Part of a small language model's weights: 7.11M parameters, normalized queries and keys.
MLP neurons of a small language model. Each row is named by its layer, matrix (up: input weights) and neuron, and shows model dimensions 0-191. Each number is 128 + 24 x the weight over its row's rms, rounded and kept within 0 to 255. Numbers have three digits each.
After each neuron's rows, "fires after" lists the tokens most often just before its 100 highest values on Wikipedia text that the model never trained on.

L3.up661:110132164116140118152133139134152121156104134111168157155117163136084124110105118126126121112169145155152113104086065109131212106170103107106125079141148109135102130114153145092110157148104094135114115119140112160101184151124125128145167159141093133132075143112088156135093076126094093137139122145140116125126105116135117138119162124141157108142106107119153110107124165109096144126106169119120137140123159152135154108159135102119129126151064127108125170128095163161116106148164115109126169126161140147110098123188156123129129119130122145133120119122123104121171136095111158127
fires after: " F", " (", "–", "."

L9.up252:131147118123132127113166149154130119123190140138142116141140178098155136095098102145128129134114132175082141154110125157153098110089129107120181127124129099143100193094124139137129130130090124174129111085137143120114109156144121140105123128122096099133156129139111147152121135153105126167137149151127109123090111110113151106157119088136118122096143123109152148144125077142151205129112116147093140087063174099151079116136093119122137109096108098127095135151197126100119116122104127133150110156120150143121164146130121135141179092131118090157154121117127132130144130110122109106
fires after: " to", " In", " in", "–", "."

L7.up296:071118125146124105094140187114106105135131127160110119117109169123132136130146108104113051128126152133116149130151140121124126133119126096081152136139116116092187133140074138130121110129117115121135143114136109160083154086115126118074137147135130120171174112113122143163137122120147141125133104097111103098138104109137122130107123119161131101130139144195124119148133131134144170132124100110161118217143124129213163106081128086120124115135126130086139113154127128128123107117111133096113118138138141125129121171179127120136156145117182116141117124131153167121136135131125086151
fires after: " |"

L4.up709:126143152148154112119185136163116121128196114132103123149143140162087134154130143121145117152137119099154119115173106124158120113178133136132151124144159106154122103123132138098081123112112150111139125155131119119078102117077130137118123130135116100124149092162123130141139171140067121139150111121133128138101142111103089136134114126156104139121167141125131150181132159169154148131147125125169170133142087125109121140145149110131144129127112123133110130119110165123133101106131126140149154129127101120144072109125009130121133119128129112102095185109090131158127149069149112130
fires after: " Gri", "-", " Tom", " Hen"

L9.up496:133131146124091132143135116160124113092128121137124129115126093099125123143128084130110118152147165086104139151175181192092115144125049165115111135135160095128146175119138146163157120122112095138127103133152081140100150140107130124117153117129145138140130111084104096133119136147108153186149104118111103129131104106111141147100118134138123133132121144142137138106122110131153171157127072144096145106113119123139093091159143132173132164094101124136117149178135136099137115170127107118113095124158146153122103116112158102158177079098128142151159134121119128060145150122131153102
fires after: ",", " |", " •", ";"

L6.up670:154112082113137121121113124115096093151138123143122135129114107099122132125187148120151136157170107145153093133119153160122116118129105167132160140118087169132131144135133161098080116181129160131098139154116106122115136162112110164105104112105140122108166110113109120124118118114165151076099072110147127166126187111123096105149153127121133125118097147176121119143153136154092139155175156104134119144102096154140126093065126066131103136150122105129122075126140148143119137133104103155123133103122113104130139137155114128047155133151142143110163130108080119130129151118115115129
fires after: " |", " is", "|", ","

L6.up173:124125142107121099133134103108104106148144182092144102120084146153126128117073114132107134170148119120151057083120102120127117114129141128136161095093161115080104116123134111135132129134115105137145120123118096145161123125108122151086135116118097095118188121152175153170124099115136133149134123104140149124124139135085134133118141145119156137137144118158085141154163129149136139149101151166168126129127101149154148166128120114122162088160085127143102130107167145157161095119154137063110131121123140161092107080170120157130122124106136170157112101102125189159133124133123099111
fires after: "\n", ".", " |", "ru", " Si"

L9.up218:163129144147137141098132119120112104131080096114126186132133132076144147100124135089114196119098115105088152137106136122107127112107078115157107120124115167105132143133128185121112101134149069104159095054113129159142107131167131083118167100149128151101112134119099128158142133114144145135135124153135123148106123139111140116183147114167178156110154119156118098152147154113152143100112130107136145149141121131145145175167112134121142150118108121149098115154139116125103146150113125098065124122102162127162139150154118144112124101130148171089111159114145114104144120112086121118
fires after: " |", " to"

L9.up699:095132128144107131157143110170111126119141089112174149125116119135102145138127098122125145147088126110132154116169137135114121092106137157116157132129168103077165170139178167128119121144158111076125111160146153071086135115127158143062135135152108114113137137123170111121124173118111148125128164124072130116107179088123117190101121168126125145085121128155128127107103075128151143110086106089079163134116134118120105111112124139127144141133115145168114127125130153125153143145110084151120112143126140130150101166114146095133152109146130150151135121126115111094103073113141111124
fires after: " the", ",", " was", " a", " +", " became"

L7.up295:115086159115075129127172119081108126101125189138127093137126121125140129131120131118154128151078130077104127190125127090114120117128211134134123188108119124123130124147128128102132128138114115108122141124140130128135110128183145108129213069096112131127129124123156121121134134129123131131107121124124205126117119121105126082130183130128101128163116128129124081107119120140133121128191125073127134119129152193122130173135122113127153127126136126126158095130125088129153144124130115128127126114102124133151169132088140119114124127126131096121155118054121125126128099129133125128
fires after: " |", " the", " a", "|"

L6.up428:183117102139095113142125175110137086087126180161108136117135115135133131125110127123153156135131113120097072159130135138116126141120089161115102109126107128114171132156121133103103121099122162168157143140115093180160123112107141129115121148106120151150130113136129107100129105117134109144121145129149140129137105118132150144171119127125114138095097108164115130097147117179069159119086143100128142134122113164128125073134122116089130091102099090154159141129145106121100155116085116128138125135117091134105145182116152122085135138191124157160166145149077094127143109155115129189
fires after: " |", " \"", "-", " (", "\n\n"

L6.up442:113130182119152131147117138174137127106145128123145147133121142125141127137150108186125143121096102117129124149156100102140091141132102151170126079118132147176118143145121162144163111127135132157132117086107135168118154149140110101163129169124107134119122099146146144155104145110156164108094108223122134156120136128120102129116117153135108161164148088125173109095090145127089141095138149174127093115089178134112106109103141130151138153143136120120151083120106161162123147101102126197091085163135121106162145113109154132118126129148109135143158115143164115134116112122151111117
fires after: " |", "|", " in"

L4.up3:149101117139145110112145164162110123102112079121144172110118098124127166153133124062141141081146177129104159149129114125098162145145154109118137132146136106108129155128100126117137128166131071118100133094146135168174072119138148130120116102133071124121113104086124146152101166156113111126130116104131131136166166145126095119158133088122158160117096118129102131127127192107141095133104107116131107098113128115136105180188120112099099128144148138124126095109170145172131125096125126145114140112159109113141193128130133169123113088109147144148153149129116103144143128109118158119
fires after: " |", "|", ";", " of"

L7.up488:139127126131133140126134113124095144128180111155096141121135124173138143086114176141149156112123127126133100114179182125142123140135137122165118124165160176171117057131119116118083116127121096127126143129130153151137110173120141113147148130121142062115134124114137129156130152204087121140127134086158107120122128156117126117105133087116139141139142149076135140127130134132116106133119112142107126120143137131130117127125131109146130102102139048116117132090147184049124127118173134120165205131125110143125133108139119179115134138161112116101119134116141119139133127125134178120
fires after: "|", "-", "\n", "\n\n"

L6.up463:104152110143146130099129172124105087152143197139125111143083134119119126139113129126150131124113146132124140083098125148136107095104096136136159119113152097141140135133118123123141156142132133136065120110119159115133106100175159134121204087128146076136119092139174134133127164113151134133128187139141108144118130133120179119133141140165122131091110127109113162084159144148110111144171069116126131129129114177155156120145164093094144113136100158173120157094091154139108121166133094132159134091124138156102104120127124145101145128129127108117102102141105122173140128081127128101
fires after: "-"

L4.up425:121103074084110112142138139100094162148110125157108088130151135097145133113122157174119113128129091130126148133157109128175099080117109080130113159127119149126163085102118126106129146138107142105131090100110121180096125086148104125160108155109107094129080133131112121109169117153111145133167146137140098131111160115103138131162127152118122139098155154161120145138122147149123103108126153135136150158142135100151109102161115147123131103116072107138155122154158123155111189141132100146143116135181179128147117147134137137155099113101115168097091164105140173157101121115136150172
fires after: "\n", "-", "\n\n", " (", " |", "W"

L7.up431:128060079051144125126151141123097126195130146116128065120125131131123127136121127122098124115122127089150127087129131149093123103105084128130127148121135129121138130104119144109141127155147161144128120123135117120125120129078145211127144165167104124127132139128153110132159132128135129105106128122127140130123130131128109157133123130129201123157107127126113085147113104115108129125129125000132151126133129050110124130129123129126133130125119125127128091129133113124107119121131146128128129087096128121110051131093134125117126131131127122120114161162127126121126126093124129133
fires after: "-", " |", ","